Weights of a small GPT-style language model, trained from scratch on English Wikipedia: LayerNorm before each block, ALiBi.
MLP neurons of a small language model. Each row is named by its layer, matrix (up: input weights) and neuron, and shows model dimensions 176-367. Each number is 500 + 25 x the weight over its row's rms, rounded and kept within 0 to 999. Numbers have three digits each.
Before each neuron's rows, "fires on" lists the tokens most often at its 100 highest values on Wikipedia text that the model never trained on.

fires on: " |", ":", "15", " 11"
L2.up617:532506501531537480494540540528481463499465521497471500520485496508453518488541510523479486470484529539487512479496494499461535550497554550512505567513467517527537487473466492520512509472490482491507505493499501518528494460481498481548523494470476509496494504479470543475481508503483494463482455496510521460461504476459515488491453458522478489470532510503508492534445490513498486510488510515533510513484473498495499506451486485514495479514542548456486506441547504522522519475447511507504485505472501486492489532498495487485488536499549528446545529493497510513528528472477529529

fires on: "th", "st", " Second", " First", "nd", "rd"
L2.up1162:494476495484508511486503478497495474495517518479476511521485536490473491514534512517462458466414532495479499494505477527536513470560483468462535550515543503509485486461477524437483514484538508488477527490519528519474498469517508518526488499476502524467480519478500486540482466506506506523493455518516492487485448519481467508503510537485477527472502537507506486524483498525520497521489521498529502494511536525480485525537497499520474498492527485507505543523537479547505492486435482481521468480495463478482452475540467483485468506496517518500485438492499528545555490466523491510

fires on: "s", "z", "k", "d", "t", ":"
L2.up823:495471505501504489480505509530514522491504457479507541544463550518487476519517525497534471472437533499466509490513491521494487499493466506490507495537535532495487531452468480475517550473470499501460537544492504525503526524494541490488486494484477461532516477471470546463491466505514474524520487504537520509521424520545514519477483493484473487507529514511542471514495474532488481496512550471499512484504563494505458511518501477513495505500515511523533518506526512508540499477509495477488511482465545456490457485470476478495488489494509544491494499526520566471494505515512524539

fires on: " on", " to", "on", " had", ":"
L2.up1409:506471514558530498514531499529527503522463487466499498512482512539460495509491495480493534484476485580491468495478528519494527496480495477480472549511489503434505509484508440455579494484497503475550470490458491556553497502465470490512502494539479532548524529465466534492499482527472513455476491490481480440542506489482533501523519450521520447534528501503523493473493469519509486463509477481509483529493494497501502517519535476476494472462484500444514560475535475466525519503506502463501549483516466482533498507475524524494518509490531503472482480529505493518504483536522527497

fires on: "to", " on", "on", " World", "do"
L2.up513:505532483524534500529525510500506447530477473504493513498481501451497494524484470488553524469468519490499492484493507506502540506540505487521488510507513470472508487467480485470491492498552451517507510471502472543519530512503513497477554466500493530476526479501487505476460474493524548525550486535496492503458474491489466506449479462528515509495521478542480485444505507486500509503518482487501516468447487500483506498518499516549436518459536496477493485449484450513483477492527497450506521463516485508489521509514486492502547533477531501518480492470512518528509496497527537506

fires on: " He", " who", " She", " is", "aged", " ("
L2.up1031:497485461481522531495489466487506509484498494496507526503472527494452448501510550504453476492504510499475506503500496475532512497482524533450513522495512493491536500432509529487512480517482524444496518501509497526528487513496524485498478489507521515493477516503459477531486474462489510500524502522529515513530515471504506531468514460478463496482512466517476498464451518516526519506487497479446489507541546519493487488485518434537477458481493495536472506518551457503554504524492534498510475468509462506507463503513482506486528499523497516495497455517525507500499499550533487506

fires on: " both", " as", " like", ":", " William", " between"
L2.up226:490504515448511504523531526468533443468478478453492508494433532500492501501506501511511489513509502501518527512551495500507509485472504554483518526502487531523494529538524519498534467508487515471536481509497444525476531500528485539511508462469469508529511531495506498504509501479521475442502509461516509470518487546520487539456574501532496475508520542471487497461485491513512476500552486493497527514507483478483514511496540513503519468462457487487482527478505504511472488514487544462514536478594501517486506512493496495502506488479526504483488476509467543522521497517546473489

fires on: " and", ",", " He", "H", "He"
L2.up142:492503511535523508492554490525531542473500465506520535516461476489493514510478488488454501452501553513488495510525488486509543522482535521449498484504524487467490577508535491491534517469501524450522496495469465490557508517495489511538509485538492516502564537515470519546510504501469479514520481527511501498522488526525487526499506486503493490463469500473480497481510544505526471443516522496462455520502559510495484478500581473496497479486461482475495472493512525543525488495547507487484504517537503498519510472515455508489508494461479503463540500494485497484518487502532488550

fires on: "-", " ", " \"", "."
L10.up755:497477488497528519500497532452465445466470491505508521492459498456512490486498505477503532519484501466481533492488513483492531514502459503442471527526510533513541505507546493465511507479489520501483449540533516548495506514502522500528490489511467485508532553562506489477488485545529527507512497551493462500501516503532505473471545462523458516518509488487493484457491508529534489464505525478509474499510503488479512486482560487557505498488562499509497486477523512464507502516495493493539486523544490503467510500471502491527528452517498522515502504487463531490495500511497507495

fires on: "s", "ly", "e", " entirely"
L9.up1022:508460544542515506504508448525473526426471482437518523537460539501456466491507577492486525527507509491491554508509478523500514453475515475459511484501510480505473475511483509532532499495461520505502496525504499536527528467479504542549449485517468462564518499481498458483512504473506481531565474476497517495498500519476536510533505522494470510536497476474471487495491490515503463457510543487471464518467502476520499504492481515476515465490481514473518472496506505490476517484476514501510517514538509449520491494516497478540460510478517545470471516479520523511520505496512524528

fires on: " in", " m", " |", " to", "'"
L2.up1268:506486481494507514477520484490490501509531491536520497519517516531479473516490501509493499496463509499466507504502454548491483474505491463441510513496520502497493491512464525504527503499524497442498528484508435524467511519562510498475494502535512499546472533514488535514487438498450461487527467504535518495484466515532517488559520539469522493521530512502525478532457512540494462491505525473478541517512543493484466501517544491507483513475525460513477526548502505471502518507484502489493520465498507509502478485516439464521465485508521523450472493489484506483483498490527533528

fires on: " City", " city", " |", " to", ":", " from"
L2.up1016:491537475498516550524508500480501477527497525471464485517491511511491518496543509504508503503480470482463500524465503499510503475511519520461503563502458490529541486501511461486511536480481476468469500509488523512462494529520538510534515441468487505508484479510455511504510449490533518493474475504551493477500483489487513495459481455465459455493506494518482503500461483533514490513520474521485532543527509471507501477496490534535508516496519531469484539539551525533524518500513513479489504497514465460495456492519493469455492537485517517501530505515473518510510536505501494501

fires on: ":", ",", " to", "'"
L2.up1398:514472497495536512477500474487518505517518513530509504497520521527502485481526473483432473480489501528494520501534517520496483487515491459479462514508495525521533526479466483531505462500497456433490510522459433552447533537527523494484499483479509516520518502504473494479448464467462508495476459479572517515513514472506555486495499500491511516547484482488501490498462497513500486485508519471473476502483482480499500529482532483495499525500512514444505525516515518532541520518545492486526522472469522505493463503511449499520484548486486542493532509535501508535527533508528537511

fires on: " K", "j", "h", " York", "K", "k"
L10.up1316:472503505496486475546494523483548513472470473465473482516517550512483462530540504526499535538468447478469496518481477489470506518462534470472476509490487530488510511512501456501520513497491484491508466488486531480480503469509497525561488496490471519496497557529505491479492544517487483493497545519481474499449480512485489494506482531504502480464526523520537472509487529532489489517497451486496461525501498495496405490479526535510532486533484526519529475486511485484529502473501492477498498504546514484505521495501518476450474521515501532490547490468500515521557523486499486526

fires on: " E", " e", " and", " an"
L2.up878:499515545516523477523528539512522506479492480485511517485506499482516457477489490499455500503503485565455478444496527493472505528484543497494494497526501539517517507525455501511515513470558510494513496504518435486508517481513484517535461487491463473486486531575483462524457501495464520477492500491498452459454511465521497510492453477547522490496523489516499479506499509508516551458500529495495548499475498491502477518502515513488468532501537472531483483534502543480455561486483548484487521462474516514490519463458456498485475513497481515483510505508516534516473559502483521507

fires on: " from", " of", " Since", " since", "From"
L2.up802:496476505482564580502504459454498474534484495515496487503499517499456502472501483512497499530501508514506541516508502570480508540476471513472491510516518518497524545485518471517507476500518491478528464516482456497481507494499509527494469481536505544537482512536490498478492478481480508494505533511482495456522496485473504499522544478495462512557492478496484494465485520519488491485545468495544494508471488497468540541459563528529499483458533498469495548479499498504472526514464483504550530473555502514492484501487497505535525493501507501490486498514464544524489498550503508504

fires on: " of", " in", " de", " and", " at"
L2.up239:523491505482556516521492466463505455487486481482495484491512530522456494493502502505498512524504526523495501466501506514472523505508474535502533492511496480524542523492454493523487485491494504510515462502539481499473491521514516511509446459504491515496496501507469480515495502461447485489503483523508512470469494507494463505508475464519497482443511502491460486458476521508500535480496480528471509522476523493506514496462508511519467510496502480568491447507485509458489486489462556547489464505543544523495467525483501494479476531519472491508503462495448564513493482532501510534

fires on: " B", " and", "---|---|---|---|"
L2.up742:490490515486506500526507500502517470517520474508511498498465494468478446500502537513499494496489507503494505475526468517484520525518493496506505449499504496537512539492443498543497504493511516468486521473542473483524530537528491576497506490483460509485506540490502451499459526467450494492506490519518459496496501508564518530520470444518529496462523500502484472459486499504505535495488513498425532488473520499505508499459518524524503502498519486508469462503471515495488510502485530527467518486514522507486501523508461513522501530469479508485496489524486505501498490537524486542

fires on: ")", "\"", " as", " 2018", "),", " ("
L2.up835:526496521508506512485552479513488494485497477500511506490428500506467455503493546482524500495486476497490494507488483534516539487483521461494489492521525542529520505496493487497516486502499526501498499507488479559547521479507446500501530501577522502447534518490534514509472536491525512530510508502495470460537458504490521532486487514523520462523550482444468495500481523506541478443545471454487512500521523492487457503480467511484521461478503506476499527504495465464485510568495460448502549470484489493538519505506496468489509494494480555497469526489517480496502493505518539491

fires on: ";", "),", ",", ");", " –"
L2.up957:455527522480478521489546485531494451495487460483475514497453493501524420500479528513554471538493501548473527488530480524483476466481499491467485523532517520513545526527497508497515477531468506506501499515495442540516517488537474544511506488521475498492513520491521554526514478529481507524488505487505493436523456484478520504464499492517507466506496489505517493489479492498490503467551470478503526516534510494499483498501524512520515456455541506459476527487503485541485509520501466489524539488496480490523462518505519493477477471528533546527464439536504505505494467522510524479

fires on: "h", "b", " Ab", " He", "j", " Ei"
L2.up1496:477523504515494486490495511462522527434483503505488531502493545471512462480483538523478507523499483508494514480530469468492477499486506486439491530544536486497530576530531480482529508444509529464512485521508498498552504505487479580550503494488469478490513556513453492523500537525482514513501512525494481487499529500479493523508485488547420494490478523501487481470501502523542529447488484474513486500494503523491500482476515503503508501498499504487475473507532517483478495480455521485482504532529491493495497480496482512426502473474525519476569498459488548486496467504530511502

fires on: " |", " of", ":", " or"
L2.up1002:515521499500515513506531511481454488447469526466447500486480492508498505513529506498519489528465522491455515487505510500506527521495527550495525515504520500542542488493504515508492542444478486467500517459509538497477490463520508516541499511445523475497500573492411500450535487491493523474485460505510504482457564476464511496505485453512489455464523502492520494512443491529530519510534515470503507495478491481494520492514470507545505459513505547486476501488543499501529519479481526511471521524484503499477471532498521474441485493491544521461513498489499511539513519475526515494

fires on: "-", " 2", " I", "2", ".", "Z"
L2.up966:492491484514519501508494557488513457493470528523498506501550475487522522464511527502513505476484541533477491506484521536473487500521519496485452495498479532453539500510482467497504495452480502531479500476525491494483512536505525483506483503491451466515506529524494511495498519536511478491494495488503519510487524537497465489472532486557475489506491502514501486505471527524523484454514540492522450514496486536506500506497504540538536497485484525509521490503542516457504530466516522483490508524509497468447490476490488503481495501495517533491532524517491491492514538451503495496

fires on: " were", " are", " currently", ",", " (", " is"
L2.up28:433470514491499520494533501452476469479495494444528488531494506518492434450479552473447478549480531530528528511563502527508506510492530517482462520512509514507547513484509503520507462505487498478498481548467498501504500487532488504515512493511495498507514533478515486506437518530490489507560486488553500488535517497568498478504524531517506496526562482471483488531462461487514486457532530495466490487480488523495504505469513478511530451509490494479528504483498486484505535517509514472472481506493486499496472538507487469461520478516522519535506505492474520513548488512537484507

fires on: " since", " would", " to", " that", " until", " Since"
L2.up926:461452514510527547500528522486497469505468504494493490471500487512514500497509483495508491492499493513449458468543481548507534501520511450456546498498497510494531492470510511543497489485488517487478489484472501488494483487479525550551488475536471528483453512481504469558490506530537520548521467479492461512505510476512485484468540469510463519445479474520492495449465475535531500427510486471522492481514518496503546492468502506500528498473513524517473517516524537508472499496492519482486518503523511499489451458499501531526523486504539516517529483498497528491504526517497495532

fires on: " N", " of", " (18", " C", "N", " in"
L2.up429:500480527464541493497473490446443494490482524459527510509490514486489502462519538511487531520475511500455504476457473524456522455460533498504467516529508527524527500468508497491491460464507517520500483494519507477534493506468470506546478491462466487487506518520504463482455515542439492500521505490473514461465552483503471502533513436544459508485520493496495493501430526511499574492461495536481489498463509524501489459449482476543509512486519488490479488479515510509493489494462512540502474497516527483498509522513502535504493518450454510488535427507518512500516496502474481499

fires on: " I", " y", " N", " C", " that"
L2.up927:508471513529515503534554494482500550478495494503530502506465496505532481520511499491509510478493520529444477467508484522470515483469553472504476489507524481476500506531469514521541508500513497476508490511517488484515514454490472577515508478501458493472498529474480469494485559481434533520501447499506454482460506482506532517509502458551506496466484494548511489501466498514541505496474491486499531519488508524518501492443511485505521521487490500490475495483521469459470511506504538522459495466532504502523488470472491530529467536502462516462450450525504498475516473491475498507

fires on: " ", "==", " \"", "===", "\n"
L13.up1432:461514485502469532489488522469462521501503433465476514492506500503548478443507505500493494556486464506511534485524502471525507535507486499518453488496526519492498477515534458474482503477483502539529463500447460487496535525514496548507495519484493511498510504544473438496512529540490513443497504494493459509491468502507485495508498545506466456524553499486530457465455509495512462460506533513505530470463503477493486467498513500558456486508510511490501503449465523488525491572503482511477509529499481531503540527501502491475491462501514538489534509494478547514480444490500497526

fires on: " to", " for", " ob", ":", " represent"
L2.up73:517509510457503535514483523497532482472488482550484520502548481490519497504492499472431460505509490508480525443465512523504469493480498512482504486523491523515536494501483505555465531489485520537465508469566524519474508487489483528512479489480500481509475451517476521575485510490496513497515443535513538501551497511497495498512533498504488462501467495531504485491469478530525486496488475488503454507527515500495537509502506462484470489493520468516523479490543479540508493468485535530532458500497505528476471464479496514519463493502458490529507518478424532521502502455511519562

fires on: "|", " |", " of", ":", " in", " "
L2.up982:471519508444538510503476499456506505491485543487499480500482472479500475511473534540511465537486509504465516490514482486513445450490523489478490525500541514535534486538554526474505545522476569500477501493511519478484493457550527550498475472487505490451508510535526515456490441511493463514490485513495524534499500491460505572499490472498472474463470509513434481468454513526508508449493509539500498520538508487507506480452507521564537515498486527522479510520508483558512494490448507496495470502481481477498478524499499500433492533497498523497515484501492525466557562467488513504

fires on: ",", ";"
L2.up240:491486516503482537491540494525505460446491459501464510491451495519548432523504510493505509496509463535501515518495491541490517474472557524474459512540506513483500511527514532502546477502497489479512495470487476533550497453535463549538534477547500530503518546502502556512506527524487544483502526499471483469496496508488539515479486504548516462526552507475510491500486486519519485474507494471503543502537490491489495517502493510529501483469508536518484485520491469483432501502476487475463546533515507511491486488502493487454494474508490548530468505480531483494529497485519522488

fires on: " de", "\n", " of", ")", " y"
L9.up136:536493522495533535542525455454472463496465491515452502490501511479460488511510518535497492525486525518484499430459477482502516514518547503496496445545519553511538484508474507490491504512495511525523484521547482535518494505511524563471449477513505520499486543492509481527515481496504488513515492539508470470473485475486468511488522467546473451456479471490475485464458483506511482484469506502478529467518493493509512505468496497522466490469553481530483489493517509511485506522461554552462519471505506509488540501492537497528495507508475507510470485480495518495481484492479502525

fires on: " he", "'", " to", "m", " He", " |"
L2.up289:513541482510498479490493503487490461471528482547495508547518521511527503492560506512482478492486469513495506464528477485527493492473517518476534512504491493504480497503480483545529509501544524460522523538485506551481544500483528478493490500509522504492511469487446480549498508465511487466509446473541458515505517527488513524506474533467531500484528528511477475519485521526486526482491507432466499512498549495475466505450488482475474527515440472481521488516507491485495504522516481478508523480489506487520501453526488493506479496501489525391522517458487496533490515523500557508

fires on: "er", "s", "oz", "'"
L2.up836:507505476519510512511481471517511513498503487479482510547496553513500491506525509521495482495459523500471519493474509491527462490488470538470469485480492483479514509518439473457525492482531484543485495513502511559476540485490517471490491509497505535518496547491466509481476474542531498494500507505490488527503448512524528509507472480499512484479532519484469483504511495509488533525502551496473506459481551497490472460519466527547463488477486513512526480532488514488505529517564513452477502468470486474482502471459502491486494544477492522481514517481509514505520503462563532523

fires on: " of", "s", "a", ".", ":"
L2.up571:485469523500526480502511503495450545483454498499490508512492521501521508489475520522474460517463524516479476435481474523490472525509453515481482493541553524516491534545465441461519505440502473516475512515482525509509512537508546503512464481479471460514502555477470557490478490500463514479485494479526519510497503501512504503503477468502504529499519471492522496523475493509478520536540535465456494497491525503465477476499467491506491490490466513522494518533531523482479493539517517495512526490496510484472470553471518544448518496461514511491521494471470487475508513496504540534

fires on: " of", " including", " national", "ed", "-", " and"
L2.up502:520494542463540482490481529450485485454463511460497515513458524489487500511505490501490477526474527512503501453481509483488474479505485537484503551556529500530516500463526502514503519498497506502505484492525501539539498473505475494538511493482537470493540500503462524448488475467477484514527463519530532487480497493486480506465487453504467490513494518488473497452500514487569548474516502488472481510502529500492508518529525441504487461507499463530519527459516493516524504456495517513493486471478516533478522532514466459439522514481503487487515457498468548496514509484553479491

fires on: " =", ",", " as", ":", "=", " is"
L2.up1112:487513450514491494512521533474522467491497488506523505508489475518469465476510507521523472539510500524506486484572516524503469484515548520521490508501502508506546512490523514521544471526497504452502465493478444501522544527494543552521476460504471511523501575485483510499476507493490513488503529484520499463476567516513499498504530524508485471489515507460505513500442493498498477478520528543500496538521515505489487520486514529484514470488500459506506500451482499464487495495518523464464492502535509458480433509541498520455487447511499504496501495485474489555551527493524519523

fires on: " and", " a", " or", " at"
L9.up1183:499516442507547494540512497487464487477498471551525492490492513481495487466469504500437542499501506520474474463546536492464546557483497470481516505505491503506523459498498500503470499471516497486511517503469463572519496530492481505539490467501456523503446527533478479505482445491496480519482510514506532463470507469537510496493528524564461500470491486494525492541463478514491527489521492489465505518458528521509515474462496488481513502459495482500497502526524517517513537496500543482455504530531489501511515492493529440523499526503484514518533523494442535515491505539543518524

fires on: " |", "===", "S", ":", "---|---|---|---|", "s"
L2.up1511:478517490527499509467544452492457484488496499497481486502515523479502499486524549479555507490496491508477513512518484511495450488521470496487528471506517511466477497470498495519496526518472524462478523449487478509490512498503558497483489505467470532493506538501505481516508455470475492517486521460492541506450495487534516498561489516500487482496464527470525502502471491523479504490510520462480494488487493509477479496507517508524476479485515508484470512481481500481523519505504485462583474477547463483495448490529471498489482504517521541468484485505492518545538477522513539549

fires on: " of", ".", " and", "d", "ed"
L2.up74:442481527509523520473489485460512478507468482481525581496478520495510509493487539478482490479496523543495515455475494473494513519477504474535479501520491496457515536518450513500478527472448520541478518486546492516520507510527464535488498499500461474487481531552497532483500459484510497507499481494522508507485430495510498565519529471507500496498528521538518480453495506502491475426544527481494483530481506477514499550538515456500495534477549532496487474478503506503526505489511539536482530499471522528481504527455516493499498503516483518507489475511507521523511488521513487494

fires on: "-", "\n", " ", " ("
L13.up1220:482489496516517514466538502463490468513476441486497519498480502486523473501445555499459481570522477477493528553475525483508524515509487474485474493484470475489526484479516444469506488514497526457486450473466540560464555503524556518530481515504520499503539511533504483509479536532505506487509513510520523547476491513468512493515508529495492544468506496483500461494446539507512515526542489514511517474514518511505492524501509522548535513544542494461497510461527499524540497526557503490505505497537469538494516504489507469490528510509482537501555532491529519483498537500535513513

fires on: ":", " ISBN", "'", " Since", " since", " are"
L2.up304:497487471464492512525511477488489446513488521467493503493519484498492499458538502481509508503510478486514528512525490537488505509469528518464490511501507516478503535486545536539491483496490494478519528492449467504479519525505501501526454468498496521524532511518500459536465521524507482499507483476495491445549507467528535501463529510520446508538516456490458494424481505513563507488514480505552474516458493513487508516505551537506516473478511537476513525514496486520496540479506475443502502547520501493523465461492467485526543495498562513509540506497524512520546543505518503486

fires on: "),", ")", ",", " She", " He", " he"
L2.up1404:466500490512492483496534464506461528451492437497486536526468525499490448524518515494526460506484527534491493525488465504505496494481513490483536510509546530482515501541529519491554550509488514458510552520471454537555495523509488504523456497526506460479530524489480547549515481480462477503478493497501494462505465486492546549466474551516487465468482496488517494491477491531531513462512480455428514524530572510491466479501476519501510481464495498516487506520508488506542525527476518528505521504476485483508496498459504485454454468502496510493514483498497493486489498529503492503

fires on: ":", " in", " |", " by", " and", " like"
L2.up929:486525481491518536510516514473545492498501506480459501489545496456499507530473487497491491516503471491455506507491483498528466492491510541473494461521510513501543528471509474494505539491469506497500495468539471480462485466515545534486482455472458501474498536524477503511520493526475495479493470537510508492502450510484477510499504463491508405462496506491458491453468492519523534502535520512487442503511505496513495461491547547551523479501511518518503485511528495538494479493461508509500501486541504553501466500514489490486466505453487510498480479527474531528505525502478485526

fires on: " and", " or", " of", "or", "."
L2.up357:456480516485535478522521527482475488504505489499483507488433538523472482490503504511472492506468520555492496463536507467486537538476468512491503512500507510500535497490492478481474507462498522531519488507510510535526504490523516530500470509474448491517473554522502530491505482511526492455483505482527509482529460491514500496487487504497464534504499481495530477492475460545528512470565489459469486505502503480490497543492510480522493514494518520522482517506519502486525519506487584512504530452472476502495511512474489509472500487536506536493513487487499508482484503537564491490

fires on: "==", "===", "E", "S"
L2.up1072:469507506496503524508535492497498500496478469513519500523495542490467508477458526448506506473508499512506512488534512498489464484485502462508478471503514467418532511483538491554493489535505513500449515472500464486528552491493495504496503499524536522473498508493451440526483470486486527516537505490463493518494512458509472482552544481518489532490487491471479486440465486493509523495495496488472513481483490518498480497511520485475484478489505485470487480502480472484550578494513491453491504455572473457526503497496482488506512502528485515502501496441523495522504511515526558494

fires on: " one", "th", " 2", "nd", " One", " two"
L2.up817:523507530505496470486501511536527494513515509498476532533502510502510507502519504525541458486452484500498505471540489459505498544522513476491519515517538490467498494504448468512511548482541517499488469563545490518500560500492505482504507517547508501491506520511461505509491498504525529479473500560503507480510481556486513466513478524475480501486487549484546482505475500526488520494489541504504508527503533500498490519525539478475473501493519469495524559530540488473517521493490489469473493458508464461499538508529429478510482499480475512447476508497498496478524490484466526497

fires on: " as", " to", " including", " like", "-"
L2.up603:495537484499522506521505473484539511496496527488482475510495503517470524474514485503474460534496492497523531494516497494515457516485512491485503536533519495487501521492539507471518488487520526497518472490525513484487502485493509505552505518503469485515531538500480485520477497469493497484525494489530503475499462565502478471510527491482484465482523529458458494480489504489490488503521493505491454503449482484477523490506540493469525448491495460486552507489572529544524525510527510505541482482554491484492492460529460497481493460426489481524549489519441520517490528480538493563

fires on: ".", "3", "2", "15", "8"
L2.up850:503474530541508500512527539513557512478434493502479484486499479449518473479486530483512504509487492528487485472459528473478505503539495471499470505509500539499517522513522508445477481482479528518483484476534531503524497478514513521536494495520503436514506503524515518483491484541530497517486521483495475492566512493500463480459496437530496500510484499472513478503497478523511497438499508496518502500510495468511511541524498514503518496502513524513509474513523502462525491468508507461510506519494495512477535494444515514529481471496515533560535521497511515490520484444534478485

fires on: "-", " as", ",", " the", " ", "\n"
L10.up107:474548490487515464542492516478500475491495461491445529523470514499516462452463494499481466543472516540483514482510513473486475543509464487481465514458517520530491519505500512487495437459448487464472488486505476505497543530511490520538477486472501480479474518518475465502482511481489511497480494478511489496480529486480512524484499527543468467500498481474514496483411520506512493477519494480522485533494562503468464522532462534505473486489509488450478513529511504506500504487503545528483509483510481487462543513494526506459536484471491524531554499501473539499504514530543514487

fires on: ".", " 3.", ":", "ED"
L2.up1348:504534520537497482501508520504495522438489475463486521528500557517534483519541502513479483562487496500501465464473537501495497496543503508501515527505531489508464524540544472476522541483466488475485475529475486505535518530516490491522500506469518478497530499529450520476492495529457511503490516468522530494480495488493507511497480493515490502523470503513553490485490493534497545486507532456493467530493499472505466490540489491499497518503507470522508505472506526488504481471510510484548528540487545468490487521469504510441512485455487539481551465476523516492543487476513475510

fires on: ",", "-", " (", " with"
L2.up1123:458462513510535538506485525429550461501497486497496496502531525502447479475507531523485500563473535495524542526495486498505469491501482492495477467505502487525525507480501485478495471467477522489501466507505487555454496490496502568493497472477486501503520491499493515475468500518497508458521490476522504471526506508544460537488549446473480484509550488488449488514464461509538472476495494519457518505521514494514539508491495501565521444508484487515495514493519483508490545510524539534491484497501491467488494530512529508471535478524523525517509490521496525528491523499524484503

fires on: " He", "He", " he"
L2.up1022:455555461510479492500504446504499519459522486507473522539463491527475473509534529473480502518484515504508519506548476502539485502449511491494528527498570498492540516528503503516527491479491513435487494543480504513522508512497491500484485507551548492467553503519460491521502522529472490503512491502567492489531517514512500525500490526489453487498488548420492482503478478516543485472530477460444479515525527514477493477477507482509522470498473498511487510525514476468520509532496500522513505537506475489532453471513485521489505449502489518460538509515448510488470474515499545555

fires on: " of", ":", " or", " y", " 1", " to"
L2.up470:510460543527517500466541498507458521471433520500484528511493547477518523464495495512492503508491492557484450481494459497460529508473507525484468468511545493497465569536460505493521520485472451500490512483498469475525511508502507496490447508497452537481512603476468499470497505487469483478533472484509495491510490501492483538520499472513530520528475502489514496513489508512512495508524532418492511512463513512516505517515488525509480487527483476450491489498532517503472522527537513496477516475508509499478496471469505527504500516443501507484471496515521476500482491528471518528

fires on: " on", ".", ":", " –", " -", " for"
L2.up872:529505482480508549521532541506499457517434499510508531492483492479509454485486509484500529494510511488487494493494488542447488493479528477510470484512507547511486494532539514504537483497496502526524486486474488555565503472489506561507536473540457513530499484488508562483491485531515500508477485505475504474525530469500475563474549469546471452531477507505525494490448452509500479473511489516521512521512503495511515531483497507536495478470515551435476524445503440497506520520469482473511526497503494500521534451505510545553526503500504544533452505508525485508507488498489548500

fires on: ".", " |", " that", " which", " W", " 7"
L2.up141:511503511515495502539523527506526503516498477463500482502477514500507465520470508465509481518449505470533498513479499477495476499532514480498472528498512484496530507495524504512510508501471486486489479545495489501508492537503487498500491504513479446561514501564506502466431480493510524496474509518492495468545475502517539489490494502514468461526491517504521496499466489483531501403514477511489540518494484455500488519539548477492515519496515482521532519501539495442549514481512496487490493467508526481493498497510481466519466494489512518540492519457504510445544509487527480512

fires on: " M", "z", " L", "m", "j", "k"
L9.up86:488509517516478476507493496507541469452447469484483492516501596523478490455513531497504529526475486490448516473545477477492498494492544496438488478500512506507486496478507503489504550464480489464501528473515465502519524504480538517531488517454506525505503571523483492509535505517521474514546502517488514516451511476482504530520519541540432459498565519506471493469501528525515463455498491492473423506490508521507458507486476541545480443483506512524496497473540505511482497460510527462467541475519495488489504466490481496483482467520516534443525482520507538522546519542491518516

fires on: " to", " for", "A", "=", "To", " in"
L2.up185:518543474463518496488495497450482528488451504549482513475491487471538507472509494524503483539456553501468488490506506542472498518506490476526492518526523486520526514522516496494500502472516500539507514461504527500505493504501497499505489477481470458527522528498464528452498459514457475491519468542534524475483497523501477529462492496514459472517458502466475499499474472515504481501553471472492513519496541488464528482522487529505527486501501481503515567466524501498503507514472557515499489493482501501471489477524477547453518503477504492531503508489441555479491517469542538516

fires on: " among", "s", "ru", "ly", "la", " resulted"
L2.up1184:506458471537523523512498446470518561477506465474498507493452498504482477465520528506473485519477484511475505470482552555486487495472481470489491477524482514507504540517442501471499497469515512491546501473560473495552511486495508572454470492442538476539496532497469479515503517537481488481547482505519461444529507494489535516561493499510497463541510489461522490538491454523500504512474538454514524505469523521487511563514504475512444491498503498525513488501500506487494509504436490491479518529503487503492463474484498531539478513506453521519490517515495520529506480495534513537